From a checkpoint of a small transformer trained on Wikipedia.
Training: a variant of Adam for these matrices, 892M tokens, 3326 steps.
MLP neurons of a small language model. Each row is named by its layer, matrix (gate and up: input weights; down: output weights) and neuron, and shows model dimensions 32-159. Each number is 500 + 50 x the weight over its row's rms, rounded and kept within 0 to 999. Numbers have three digits each. A neuron's up and down rows have the sign that makes its largest values positive.
Before each neuron's rows, "fires after" lists the tokens most often just before its 100 highest values on Wikipedia text that the model never trained on.

fires after: "on", "ed", "ro", "e", "ur", "a"
L3.gate68:425576511484574542552478598566502456349379494435463562443493552487482531445443489572518458546558533499502419515560452422481464523445423524518499540457546459491513498578485503533543447508596525484516480550528512436410483458458513548468461566431577566515448526514426518567542479501522517474541476480504579480482411514478543526492554512600467485513524498514634557481499402470462461598428
L3.up68:593542494512512542503478477443459447447548506563534424522702513476492434504514510450573613467512515537486523549499555539526521539511481488441593593465482420519483455490533565552543503490503526569482451517520533511556534531412550565523511506488535526537445535484614587405552535488486459451508540539502490552431451507481539493425513535448527526529425460454475453521506523486493468547515
L3.down68:536535489529470487464524438448394516425576474526617528500530503485560538446507525451494425465443466487531499551595464505486399529571383513427542529544522490578588524461481541446562511438458559503552503502403511411456565479442480494519484571557489511535415622556443435511485493480600557466480468477475423614535506460474518381566528425487500545490463508491478453533554467453537548558429

fires after: "o", "ay", "ill", "y"
L3.gate441:614531497445604581543488447512485531555522560485483564503497476523458565408540483545501549506494515458511448638516480520452530550556531438557427517611459513466545545510525481535414569465551379555424466532514394546514568438470443542506502476443530563516491538449444461536479502517507496504547454458457534539558513462527564440483461507518581557431580497534405523449494422566477442532626
L3.up441:513555554503516426457559507378500479504466522452419512521541421497591495486478477546584460515441482513536505579438548488450527563514541505548436476511511538528539501485482498459537452461570471494640523556487463455439493486483565494477446579489415536511533455588473490518505442444472464564490561529588412488522484510502413482495369512568525534488462469469518512504485355486428513515564
L3.down441:569498483477543486448585480508464477426450547503478407414523542495542540501542457558499559527555507491532497571491438483472534496543578479528496549456557513397484441500499496497565403477557513451543483488460467402515476430496471459394409488433457489556408532496576473431503592610429462437495513485527561451563608484622475490470505414503519486523513435519521550451533450514538448441542

fires after: "f", "ist", " F", " f", "l", "F"
L9.gate545:534504477524497431581495488604500542460559472462474554445521531477516521513476457516510409516422487493514502497533496523483515440445517475550435497458492526469403429523513522423524452503512502544498446449541482683600544474619457490484490514539472542409462521478484589546429525503425513459524454566513497520472483520452489445634490538621476450565538388463602505436519529511443393465502
L9.up545:511495520579488465518493396512532500494464455443527484608514553483514476582555464454529504534413431505590474507533517462457443469406463521429453561551491429556508490409580534528434612548523487550498504472520529528423469561503459543498427492475494496556482387495460561430498537532560538455430441552493509380539493505575499494426530623482543533544479447530502448482526507541555465456531
L9.down545:472537480417471562544445512536388511494436635562538470591559469539543453422555471466544529564534389437555471500568396535526563468565455536492544447601544466472438522453458494419468495423541466563505566521488461442485562493521462478504468449479548515438423465489609392422346475544502508501474492451550402511482552549451504531498452537586465527542580578439531515489524425589518518402564

fires after: "2", "0", "00", "7", "1", "3"
L3.gate715:474560578580515477392434377502498516539408563424436543489583566553447560594494485480444579492499505515539488479461584472504516515450564490543488446554551488492513494494477586482509499493510483485477651546519457473542514567442535542590470568424477503490499466476506508534440412558468514518596554459641502434595460506551493483499539418501525511392489482577525504471505468337567606566447
L3.up715:476517492507479418444403543525510548468461545482562521541492428491450572524476521557473500519586526542494483479475493491433446612476515515509405494583621579508583446436434452584496468528472530499567523587516441476565517415444521473477514502417547456519488597438478478542503505482431466556501482446506474567607502420608524473503561477467452524518500471437538489539454512509509541528517
L3.down715:473470520432410449407581505473479422524544556513587470422547456586510523478441474511465411540490531499500444495441585523454491520483539500518515456534542494442492567527472460474477499497489530499544565589457449497528466461518508433493480471469540521473454538454593476522479530492501429502449492568606537481568556440403487490442561498490452609498489418524563401499485537477512421548580

fires after: "\n\n"
L3.gate632:548619556434485549430504483459531497437459528492483509529483498479500489522531451550448460495418544586508521547481550580508444527461535495434483468538528553512395495530375558526524507545539512619510417460511502564389504508468515536539513532466538440475485488570424412468463486437434468527552570417474445479584521534587562533404530489490485497463504579467543545512505461546585535411472
L3.up632:572489510509519519506453487504453488434467501470578526476491464472497426566528446467492420538442509483512509563500560540483483504504493491434459522581468541506490414525440540554518606517467532527486511444509494507504537481487531495549516587451569530453541357535490434514445512480459423553473521431518475548601556537603549467394533552556512510440441486495557534500466450501577489410449
L3.down632:451462509445542545518512541484538495410456531479505502406456535586564596504481463491437527477412503522498548499523455493476474483511584548569504541514519393481519517518461534516479488528507700572546454428557474544519532476508575505434573434502565531459535497596534523552530490435530451497526529527501496485552498427537441593417532436488519507519475470471476537550334430548484484449513

fires after: ",", ".", " and", "I"
L9.gate264:530529561454512473482488514449448515481461537589375557476382536464481380504524600426497553526437476407544524465558522598545488420525529530495506447493511552480440437449476535496385477615437529471474523428528449518556533503559498483462483529506421506445413597465565399535544504504543544427491441512569517505387653521429488489547515560504516453497594633512516480503519472468536477483520
L9.up264:473471546617488509416393454584505509487464549489555480406468499529493447449451492518487493468465469540450538437416531560559508543635547509503462593519537515587405447517447480572479519507464472499446480463517472479460502486585474462417543602458438450426471466463489452502495536560451408508571435527635489478495490487539518583601483469540463452528535524548535516445486599452503474526409
L9.down264:544489464541408388478445495474482553453474480615441389401438493507516453528453474517510437527485492430454457481510477534444450468487445498508525492566471491502469535431556515548443572557563572595438436405503497521473487456500496551510539531568517508536435421517542444425503493544540562479568477556447481502524566508457587572510473428472424491496520479504554433528392495503538486494490

fires after: " w", "\n", "ed", "l", "m", "at"
L5.gate1179:521483479506498471428452400494573471435474412429576613540512502566531430531538386463560499533545460512540516454507491485468385478498546457509380507473480493472489422455573476415452561545485512366428427591394480523483510478503538471489474454411409512558457585441524440436546508642523449472480416483529530435520480575428498529528467555507438516460519439488478510497509442557529438549510
L5.up1179:516456545493429517558503542509509553522465502528463464612550525523546504499528553537509496532539578414561396505567554566534573477434525474502544408434492507406543427534509566530530412490634527586486456562472562616520513519503500501540502451584508418479569484493506468433396509508489487491523469605499531497545551481585458465392483531572563425551535577539494449455464447482475472562524
L5.down1179:527469481551470485509525453558529471590454467516367588572567484566509428456446537506470620506515532494429487517518389514512466497415531494488482446454540444462484515511479511489477602486464462468505459486521489515471563522551521514442599376431475536502492453472544500451406603454446500504444524501417504442487483544569474590528522563575454518516551511538440498493514488481593500480491

fires after: "it", "ay", "at", "k", "g", "ill"
L5.gate729:606475503415508479558506521492468449544466506491591541567454487432415539429482567488459586433493512514555396573509499481534542587471452496464460593522445505493520569506462467445477519489547467597442503522542518478522585435462509506528517542524544520511490576515493548514408509502622530460524481506567537560494477476504602485550523463519432472495535504519551413469527491496457463494565
L5.up729:531515616452490526471495370474505490550445601470553506518492443558403468547542514493534481465539524478441491476469491528380523522647561478571543451555533469527520543453481508582512428437523568457572560575470401506433545505497576549618450475454535400547451529514425572464585587454528518467477490515438532436452503481529482468550449483445504556511450490592579444487467584505563526514489
L5.down729:420555527435433433499511492487479500406511506420482428512539539417410561325502408496504501523476421486517552485500546495375471521490576465552486475552456614506414478512467497596492511520499598548462580478543478510447470453524540572436431556528528487570433485469472444500505478479516559475514444499507486432451498494489546454465519564510499467532470467508469494503489399499542570522472

fires after: ".", " O", "O", "\"", "\n\n"
L4.gate392:497550580514458607446445461544501488445509569469489481592463420563553478499561496558471552505603591489508480530427566493504532496515499461628443550561470466599457499474518581511460525440485460511472541506549463543461526532509453595582527508533482389391515556401491515417418454500484488581505481449495553476459397540577535561440499601444428520496489489593554478569505454460500517523559
L4.up392:570539444468446528453513347440510464557395516513522489486532408525536475504512646532531480445408433402449461485535567604429513510516404493491561518559414438492458544500513447564464462412509511463467541470498444523514503515482436577548566473481530494471443495492525510526471493514463478587515463433447508434503459523549536585467500445551526577514485453576491601499514521482599505481513
L4.down392:543526488463430507428501558544601556468461430428470490482548578441473541463492414504544491520511540532563502450467539443482395588486546489455547547488424455410538411471493501513460546412470398542506451531526523528584491506526495548516550438524574514448531358573443565492545439501445556398433504457563435501504535543458532574512543478555500502394426571481487555517615477514408532510548

fires after: " W", "e", " n", " w", "it", " and"
L8.gate1204:505454551485472519528462483441514522492494559393502514474404476502515503497520588433575434464552501531504505462468502565473400525438460482493580482493542538529542533552555564604488497429536509470514402550517467473577472389424481508415605573517483471502480479580557502455544511415544528588519494537480473487512577564557511536568473556470447485498439618540524468507530568478461521475545
L8.up1204:433577478506497531532512538479427452609482480514548482510461486510457501519470540513507497479508470327498501515543422482445519494496462438500526489473614510483496568390505529499568517501547499487453505555513443607463446523501530439465514545541442442614486545456483465392440452483625443540529483563522461467435537531401476465550508512493552522483389471404586598520474372542504434486532
L8.down1204:523486452563498480582454432506607559581472478535455466432511567518475449474464506460424435470477494456548540558512395545476538543553403484453458500387475496600439531506521544486563478411417512558545477552512476478502554547447437484488469528426509469457491468543490526428481528492447487496534512447566491549568467495527490516549489545450461477472469453546548456551488431454447528513583

fires after: "0", "3", "6", "4", "8", "7"
L3.gate98:483526622521519549458478475521481526520486602450549528497558473522428508540509531484529461497516460561579470446577518497433508515532520518562545613474567516540499547469535533560484482528556510457429497424466459452505629430487448456456434485428511464510499457413493572539522485553545456430565518484555523521521617420451489489476559517482636405506462422525462536503504502417524526477527
L3.up98:548514598556465568475550500567428519482549477510469477472617479434436511444503533543425557414538526543464465502511582474405505568515563502481451523528502536543539476535520517590375496458490541572513486410515493374601512553424518525488462440427420536447557527385510502530359442469552543417545437577471492582468432501541463540449524484576555529446480472522536466502484562463590635479413
L3.down98:459492539424501440452484500596476439564508572546574610464513404457561553470559520515486405580544530475529538473473512457512508460491497474472486506523481423494559480491531470499470464534525575483406526507383448488481509420484469487443454540470570581519521547473581526440491523506447456516523534527578535461601590523495508533486531584454508575481470479417453424578470441473497402446592

fires after: "3", "6", "oc", "7", "4", "12"
L3.gate701:417463673618412485543459458484484354514470467509447579488518463500468577496428537456495565487508395499577489441575504547473512575571511392531529538532527509466537458479519526510419536515534507493503528541501520503609538486481496537514620478438572498462534463369534501478524489486533444544581526518408526504581497477493476489479516486453427607389435508551486551482476524457520460485597
L3.up701:476556539566508474461524491462494454567478545476516502487471422480429486398418480539480446421433415544514496503498554427458502577459589465504543470483520531572499469494431540449463597444615489476509431463488577411486510473500419506504524526453535483418522519500586510541444549457439521484540349465585424477567570580553526501385504397494478523426496494512558517448520564497617541532515
L3.down701:520421641505476497576496514502522465530520547522541558481519460498539444420502513429496526484532427510391535470485386496463458532443518508424411482465475364596517574551519571489427538580386493484556495529508443454522548465497484563561436479461522437473504526487532539400528470461467506449471546522503520552558525576443458509445475531544456530454558559509511556573346506576555484468567

fires after: " de", " kn", ",", " w", " d", "d"
L3.gate1078:520426494468518537551444576578500550508473524556502530487511518446529528459526563442543626508544514510481560511537521440441533548496530522529501674524454453509493480544398523472452458511568472468511562491518571456515541503523474583506391445496491492456492510449563476428438537434444398440505452514495429419450463518467525544459480501491499517502653480515467457362512475496418452405543
L3.up1078:438435464545498515539524501511499409507547509436466492583556486499446544522507523431531523536566543372505443491549480521425458516541423565552460551535521455456564566484504469447496550561619483583524453526394475492389474525536532495450497485531416477544432535465551459585508509427492643438536494516503400541455559476493573496479473553412476486483489596546549467472508594542511519432454
L3.down1078:539475495478569463603481499455486520451504539480556608485493530511445601553409440594545494480518507520480484517513423443523521526402560439530507512501470463422473533492517420545507452422541479425501506527534601344536578541419450479476479459493488458460572423577479459493522448473477374472589403453457627501505501516500531540504487476505522457453506380533553505516605449507528434486439

fires after: " n", " k", " th", " w", " o", " s"
L3.gate22:454520450446516545612538516423602514332519484492426554487454516507463483529558534461596480497474473530453528487510433473467480565562512425442464429427469470484572594567502548543443411476512521536452504537507509500456508422442522514488438497468529450505484538489520412577565468578555511499583432516351524542451520521558417500502446557494564527485582592523565435543526460568483462489456
L3.up22:433615542554487506436465419496519453494516466586543472498498474389527417477491655555499544517450483368479434529479516494517491466513512529557496494456540522555477470487440604624550490497439476545502558514462555512534486484528508530501547523506466474510480529488488458481437472587428480542420471573531499518455407506444597524415552484563563555470517523559570574450455461493551535426426
L3.down22:525500468509491542536511506441553561513349571499386433482415579538479479434461406450541480466531547511500508491527405498542507422500446495451511575478505573457509621380512528466544510414503501522507458542459454535477538461436503545505491475597557537565454544474487564408502508422516495459465543503533387453508591375522482496513410552467502530490511399504535510490522427455593497540560

fires after: "7", "9", "8", "2", "4", "6"
L3.gate288:407568575484569497433482493417408491516459517443454516449500490534437429436423480534550481438494539397595539604529480486534466516467583401554477491526475620525565505466486498451512559535452484484564457535511496498519630509513472568376459499430416433444510478533566469511484481542524542435441476464492441576582478519496523511434598474458507572514479391543475526398488479475537558484467
L3.up288:480436544463479552570497576549479607424502501567558490476530497479484472553505482511436501520487477472517502468626481471583492492519482464543491479445571559434455523522500517462487505496469468474523573573449397452469563602422482507522438482494511567470543578449483380552501419523494501540470530433571614458558509533490493406554533440610456489524492502414476642480518506442472495531449
L3.down288:527503580508431430477562515469502419532507516506548576410431459487385480504518509503529480494506492518505504449487608481470478444546530504470519580563585537502595564522522428363494506554590505560503616499494465505488466489513531544491444414521517554540460535501548541415586511504478493583506488478526578461443568448467582536432564547467506572523492486484541470460491550479457446535547

fires after: "in", "ot", "inn", "ort", "re", " f"
L4.gate854:540505485567489566468499537476476578483406465481419569531445471531580410448517478461510597451421590431487641604494472490543542528545528544508492507471477436544516538587578431536566510528509505449484556422535576482559470426507484538503460476456516557440356483553508502360435508504467520440477522546540408539571487491491577504457504444490549599416473405529471531443489537532505439381528
L4.up854:500424445452488519545512484507492546463472444496561521558514567563484524503414552547465520496407515509497496470510562449463464555453459470496512519576429508509561479500359522451405429506492496533439559603462542483494454527587537520605484475519383519558496420525585391518493514482489483500441430483509454535529532591453454440502576495490514538538395480507525460577529522573541492509505
L4.down854:422467520636513470452560510496459503318487473506640504535552514528501500502490494478504412459375449452436465635469516577491494504481546478519616487446574425481516474572511520600565436484549475368517537482492552500515547445455483431508527511552487477509472451482436543460531500609492414431563517459473481486468514583511444483505524621443439527520483533531551561433511479482478438523438

fires after: " sp", " ar", " Ar", "t", "S", "h"
L4.gate461:432505619548542550514536429530543501469478575533455456439465623440510486490396457482405511585541513448481547508488502409500424535478522485468539481377487518606547483524547533544537529537602464509567382516448521499468500559518473573522530469442533567489425497499511544546482528433542535471582462591486383476518531458456500481624355513530460467546410529477463530467514475505495479532471
L4.up461:531487491457526523408553442494517437536487428559502501422455491427533602450591454621536630481560461553467568494446504505455539400485463494589531478564526563476550528586399477461508516445459499463599443488497510475504515445516478506530499563470508485489514412434474479518592508546546460398534551518568534447554441483501421489473534517549481468500500471515458484532538511551495490468535
L4.down461:550427556503482443506512437532449471559516502559425521416462485478569566529518493540452540424504471455543500541519422458500568496429470449604501447590430483478508444433433557445620503518491546586488449499519497438510471453602451489575576521488369558430529471534585438429493543489481517424500511469473452547560490482495467426599425444560512521545576439422462521464390467448617542532496

fires after: "pr", "es", " Sc", "ol", "u", "ount"
L5.gate506:408577593490480445459538473559512412520452494524605546553551470485475510548465488442385516438553502576553548420457571401525522462510543592405559526541451518527491497526489440476492514571505507569560600562521541398418504427446555522418439434498545524541580461510483457581610569547507528510515463424538533504481434462499499566454487435517520549417541493452481477468587464585575469504473
L5.up506:428465582460457525424529489481454395533475527517557517457517580503545531510424523495419477479534528476479500479498493444451554596516544514552461490456423447473381460442441415535489502481550466544478475522548503452509435603444520371430489612517491482445544451461483416550537501509477428547480438500528498546579542523484500511546528521512495524391502487552429511516530481551487468507449
L5.down506:526578521452509455527581491569514619481466482455492463451521392510518465476554631510480523579495465511452462502495497484458484436559463467408550566451615432492466581463519434450516452573413442472545488482522508454481432441523545493462490506442445517440606469486536481423531472520462531488586509478464485451590456532434484475457462475537510590424500438523428577458582538494628522481520

fires after: " f", " F", "re", "e"
L3.gate868:461513484489494547521465504515539475495522560548495486381449534473574524537475515480422551531521457400561555389511466525557498558408417471536551498488539448494442448509382526543524498483518481502526392475469571632512535533529417492400529528453493520473436470478531562502452503552468595464502485581524542420548516492464562407513435541496490434480530458563542576622562517600522532502460
L3.up868:535442543580397550597432469546561486494476555581444496525521553488461365568577477413443521501526547522522589462567449434554542491465493542472514568576540453492513439449555488549539565461419458472496488445498473492517479543548495476552417498453508518495456451536510521466551523565473490500410583424528522575462461434413503490492509488484454457411497431448560473407509442499515544502456
L3.down868:640557537506490537555486423497477424489446433606567455571508498408555450440498460463449436496496514513501445447514534461503442562530602441484442603565489479534414526478482514492463517543482432504575497482467436423516479544572484344449509489518563516581465498500469456482482455482523531509472556418528553574470488526525617416415411404507491427495431417502559528630487407484585466501430

fires after: "s", "z", "v", " al", "f"
L4.gate220:474500467536458472561464571550537531577427460505437494534498593472404521485496550423534456437497462433516542505480547454498526549557500493446432479513437499505515512481513621547460527548484495486402460551486488486470547546429484497473533531496514533460553479536565409508528358494556450434530483536556484523409457554525485476522487484401457565424388496517445428527481587437529432523508
L4.up220:469449538507531412549604492503551498474486468572539482445490458542493546384494508498535494509534494495469483476525452503498587546492456541431410515565433538450478525482552554587519477485410523601493422574465520486623552511534462472508438527445508511573557507476466474529533489517535528532505597517538554524483547584483487506505519538491525450419547582500320493445525450485455418586543
L4.down220:512489442478381519482540435315451485559584490516486516552523572547507550563482437505464543473550477494530554573530336453558439481504499454472504491522498529577492449511530474556533541465446534374472513479466503470470486574491524508522469497522525510492466555388555483477466428501536533418484512541590490499579529467438464508506478486384431490455573499447541497462505441418415505535564

fires after: "\n\n"
L8.gate494:591541452507545500568508489516536386486428518509437509483539483648418573488443510529545401423426463568491633573519489564483508490516610511514561576523520412545448483529475546459558532542515464494423489461517535472554568505521518574484427470499501552417548507483457521470422563530473498484498519445497403450556567545569540496470513606447407497452513469474521498558579427498465604469515
L8.up494:535479431467505476608464477480532469515527511522504445489486495531499622479557479548448442487423469615424643505562544561475512489554508502462584581508565427513461488563472579498532536562498550543411447470524441449533560561494529488536446395551523486410535444443435462403494516503435453481460564438517418505514567564543539456458577553499464469463547453479551528537491445510464565469566
L8.down494:485521430457488485584437498556511512502594498489542431458445493512633597509536459524465502566516512494486487480489522454444543586519510477451477522509524522504487478573405459533500478594563659568529419409486427441588550557486567407487508470634511450430514438482511418415527448418468488440480511458436461562448521497502490522536516451542506492472480520474517665587290487489481533529570

fires after: "e", "es", "ate", "u"
L4.gate310:449537573502563560494494491420493415430485458542499533454474427463471613589507492454429527388453460443432546543541487528451530544414492619479529448546613488456516453432412478496484563526478437500491481607457537428410425572426512564538485480503523580497556519483444404542499480445403513445454533403477552599462469547452569492485524522482486570533501470529429494496435514625527519454473
L4.up310:581506537467479519452496450451626477579531544460542459437540541524433624512406432520446479510620544434483529511410521473527410581477502526473510540534511471538447558486509609455499399398496459573557488484500435446496445461436496477440510502496657406516418510545444440565597561513458452569550537491491451540575512527545430536526510557515503431512574456485523540424490465456471555433485
L4.down310:383420375538525510493462491543507503548571467460478466454377488479472451467461545525564512628455541514490481560558460545440540519506556472513509570504537489621389499502534505486496477570433472488572557439504497436492505565590454445534549505557555512556451523463501532492527580422547545556460431454421505368551467449550483572457543575445527574602508435512478490480543556507626556480539

fires after: " A", " O", "1", ".", "2", "ver"
L4.gate761:485503537605481553424410558557543430475457518410536549595521519442479490495589542503522451526487504485534462447438497500505601442451584492503426545494566510652492489510473566477452443532466486483423531566442514524538576424526543525515621490469477502410466519468482502527489479541461514604534465546396540441426453515473475530460507477514551566535503464588440484568514498456484570429456
L4.up761:510520510504495523579538535517503518525475488510651485492515390559456518560508492426577385485531489510545608463533577465417593516448475420574494543538526560520536448540524524444490469401508480577432518488552531618421539537500532511586559521422498451466480429507493582517533528435466455434516524416443470466495510527548519426477537516491496553429528536461468501471483561540518375415490
L4.down761:543502433529520497508455523488547545664514446375478599488508441449571462519581587498482588508450365553507535455438485507515413464495587468510426511490452459480511539476361557531495502482578549499584494470512524542505471509525522527566472587427425499512561424490527530423526469510465572435402624500521476530535521498480524477486552430447494567546492482487577499520503493498512528534519

fires after: ".", ",", "I", "hen", " and"
L10.gate165:422587546508414489469502530441415525392471598483534576494474558401552534476506579405562472490448512455512428486458546533499485535565577409544511498600532482602455466467500523592464536551461464544438501434477500565438582527450490522497623502519480490503531481507542514518441494547501518532509472526500453489557592471519536515516524414512470540531474604588568502542499514424442597468425
L10.up165:566546494427515394470542515488476465547428437458553481493488485526514455492569546495508486462475597561405446516454515488499590525402510575548446535492558581523480400421505498532435528594494530497489530448446565487447490465549547375511473487500420557570495497486411524495483440586488422445524468495501572510571613464479506547495505488515456459574522587535611431494491521515527497548455
L10.down165:586522554570461426559475539507507600427458540433514640518515441584518511454536488510579494532581501470491504452436388516438503528490371517443414531459461552547469463455520503510476516565492611534427464421407501513525517512492476447449562590606500563483522494525534485418504491504464557459625531459459517592503527510477458506456500412519420589540518523519572507595376551546481545473510

fires after: "ec", "ent", "c", "ess", "v", " de"
L3.gate537:566416504472620454458417504521545391543493488598443507506372487457467489500465528525526443457534468488523568461528541565517489514411470487439418450498477460554551467441461437517516451477422463563463519401478630537511516539502491534432491531494566577498378479556484471469472490509501495489448440435462490515496478496507574465482422511535569510387598511582503525519485457591564485487559
L3.up537:506497481434501424306530397422525458455516510507499457389522538527537540530476534439539453473503499572587557519452510490563489576402510469437444541539525506466525474460499527478487543435499547459441494460529497410415523576555550499510578554545511564528512563549459562489459528594591489531501437527521420434466502569535540520466496517525518469446540436510444534531506545518535552509492
L3.down537:566432528453512428521513431500462448520514472432502437557500519463598512555625554545394507484473483449502507492497483528531403529443560535451489530497556507492467456515454462519549465488442588546513496493540540430480485486487529513437562522508518534515559530494438520479520513515424460553509479518524454570482469455514470375546556519534391472455507474574521547478458540444582506490467

fires after: "ec", " ad", "c", "r", "P"
L10.gate1039:466451499412519440439498514554493436512411532535473598541353447499505500527448477506536442491578538521501573460538529485527447450495494521466428433509538544532516511528386414482437450455584480484372428469373467484532407498526502481555472542463518601521471461584482473546530468520396469563441479475509561408454478435501605470520599509482500519517461579491472443570509595499535568488493
L10.up1039:433525412492514443397525411484509482597568409632434506525480514587465474542447483445501478490525525481525591505487538413592517512426492521492535505558441465519535477428485549540440477450518451425515491531452487425451474472474551490529452495503487551513394523499551493475502575493485447598511547503520472465502551533576519479516440665415486481516467463455430521537544482488526511528478
L10.down1039:559565528530469494507511561448529444565534496505479501534468510392572635531518495529545556497450558430561488519461456573386599544465543575501516522444488449485550462424553521559508528378580501485626476527432493497363544611561479461547578433453530495481543538528434528430408545508427441492517440486537549494517466432540527441530518554444532483444501520498545523448482442524507472533442

fires after: " w", " W", " D", " d"
L3.gate309:449465492517447590576464496462474498489481500477512552461501590498518500507560434487553501465574657423486465512506476491422552506555527477531496501523565580546498465609491507412545441513496536465436548430510507494480439530504576531481531567489434457454451431552457519511449632489409515496616511579460486428572529545438467485554459563470416500401474532506521458465499502491416547497545
L3.up309:556513460456471557543459549597468578477489388519461411459529494432518507551545634493501473566483532448506464481457492550462501499513484597502508590559382477511526520532586465603470522617504515556493538513424534467482401552482450448506507570562457385384409450477597505507469579485542486465504471523413485493531480443470486554546458529488454533500468525478406475445471484515529505493535
L3.down309:444509459554442503536496547494538460534429540513556401436380531552511466474464501566541457561472507579455529461540568487517430515451586482536528411568565464528451502450513420562556450429553424560519524532482489499551507547403538534441483459519450533482627516550443438582519494507499423482443500437424541594473544490511519433528512498472555513567454388524513595492589492494501461538476

fires after: "an", "or", "v", "f", "av", " o"
L5.gate852:458444494514486473487475472452455528558480522454362481540529517535501413469404537478553497548509466502501592445497546459536401530454483496463497470471503473515521384545416465560462478421448481497484419490507445611556470493486405488435441463459549416481419513553610479596529439499511475521487472461521517544562551528517435555518443563490435510553549525501465446497509421442556413428473
L5.up852:525479460553447514544541438520560535512475552404448519503577599464461488557508539476407509470447507511476449471508499495433539531508483483445552454494482418533433582497444470505391464557453492466458407484514480557538485492521484495479445499473420567396566621499528530531485532602445560526606542446501500484561433476492466446478508531503503494430556499558493574537434566435518546560456
L5.down852:491534425439536458536477448456466498492479451523498506434522417472401488462479459511555528513488500552515445508524519512421498499521449445519525488573424428406431468488529550503457582529470418459569503540463489515508520644586534392559479463543453536496484532434420516631535528475514541507608470461442410559514439505442469455439452416574558544510548463599522452541558516441528479592547

fires after: "et", "ot", "ort", "as", "em", " e"
L3.gate817:604346483481467530459503429409532567484458517486576527576549597550486472536584534559525456539502532577469497496453533528537488416439530431494493443561508375519480517419491487481393489564477483499493524445495581534525521547525510506420550568506422476497418389498487526562423404517438479475436501504502509504517472497429550450492445518535471426479492519489449597500462517546511486449428
L3.up817:482499525507525499564584507544550577494507450457529532547416521520446549550440484463491542494411457497406476515439572521476513577535468608504451579470512485539626510432458516555493415502473498480473516556463518538437487500501515487551516466546410470530521451513443458476542459437600512501526478552546525512571552492515476492530563490542464544555511563499557523578481501518453534497557
L3.down817:449516517452489469478515491527448455525488551439482455557525515523468510453445498468511508501545574410444518490419424545448511494503491556493547574514508479470567597481548479489482598493529513512430533415363550522460553499411464433465494511421465510572430516435528580404490576429587432429550551435443451458541538471513477403552496626500464515441491592518499513446484529447555439497560

fires after: "ed", "ad", " B", "b", " ar"
L3.gate127:422572526385392392490444481457550488490480511499481545656516520463545485597452529541431447478519466488496510393538464501506493481571458493488572513527502539568382544517472523497518427502562549491477483584514537484489528587417529529573464477476424413459504495517514501404605523513501485527532536509458443460449587450526411525475474498468504493520433488605518431464475396485645485540525
L3.up127:423533543515553535452512474477430476588507478485461582588554434499465582586413479469524539436506438409495585570452468538533456516457488536637555476489482470534495596469504598487426485496529502499557557439520450464530512487524431500507556538528666501480431493483464513473516468427438466551446566466525537575435440551453468449521574513492550509409527537501553530431498520452556537384459
L3.down127:550545562522459489455493566425517497471559484435544406555471609412453542471467575476555556496593395491488490480470441545557527475507456531480574538546532465534524529596511520488413471473470516446522511435492553498491516498556543435534447493546485470478587603488540543589514416510496420520566469452483479484535579555429525407504495463458474496531503555480375532408556440472489477502468

fires after: " v", "v", " per", "f", "r", "per"
L4.gate1198:483414565502456542525475477598507457559515478551518475515481459503477527571478503448431550503492474547448523470612575545578499525418546499468436502471506542482507524516388449473468483530516475440524453460451581504579484557471455447484481492496590483478506549539566449507481421505571488542464517489496539479477413581466462459441434595539489430563440465435597489556524503486594428443438
L4.up1198:490566540449469447463346490537536611496465527549545500538477481485527366523581473497459446476487494493497440482465473453424387511448541537402512494472508441441512506515473514459480540470437470512495484558470475484456542531526595446545446481483487476426646515553546560434483404493511479393521478463456453482432465557475531427458556543524586534540417410473471536502529456564487548443532
L4.down1198:458446544436660501473483541406507416472500482449552505507519426534484461552484408437527558541464494582500539516559451503563495454495454460532617460527493526500462513475501578473422515459535457492444448571524441461440498570426514560439443454643508556475491438500433560595494589533527492433525535512467485517331439485512471448567501502549571535498414473543421529587498520528459525563543

fires after: "\n\n", " c", "==", "\n", ".", "F"
L8.gate487:435487447429559586480487491500498463474502589416506505489540538459506513459496464512454563541465473485446656455467561492573502554473528604388522488514463461569437491460443545541446562514548499366511484419498462507530485561421546541532568533500577434432562497480499506508522467411442560555589445588535456591538495512544490485498475500539499471401475546514580444464501457573513497432519
L8.up487:516526531453524533464589483514530431554499458435631490518524525440462543461486420491575553435438440459472551428519493613502510569405514503499425487520485488487437551449494471564491533517512493469506482420613477565522546462527492581406589525546471551471465510501412545540500514442464543529472481575442501523577514492474457434488535501507527473519498452511532537492538503574524424474531
L8.down487:510498498483554481486486502491501447554532473506477544502586548526533585474432416486497521499419516557501523555565590538478487527521678515509494427539523481431493481495467537546412554530515546657516448541495407511527531583383608496514554379533513535479501484423519536531537515501509484474465460557548571524484469540498562512548453452536490490475590434466601557439500485457527416442418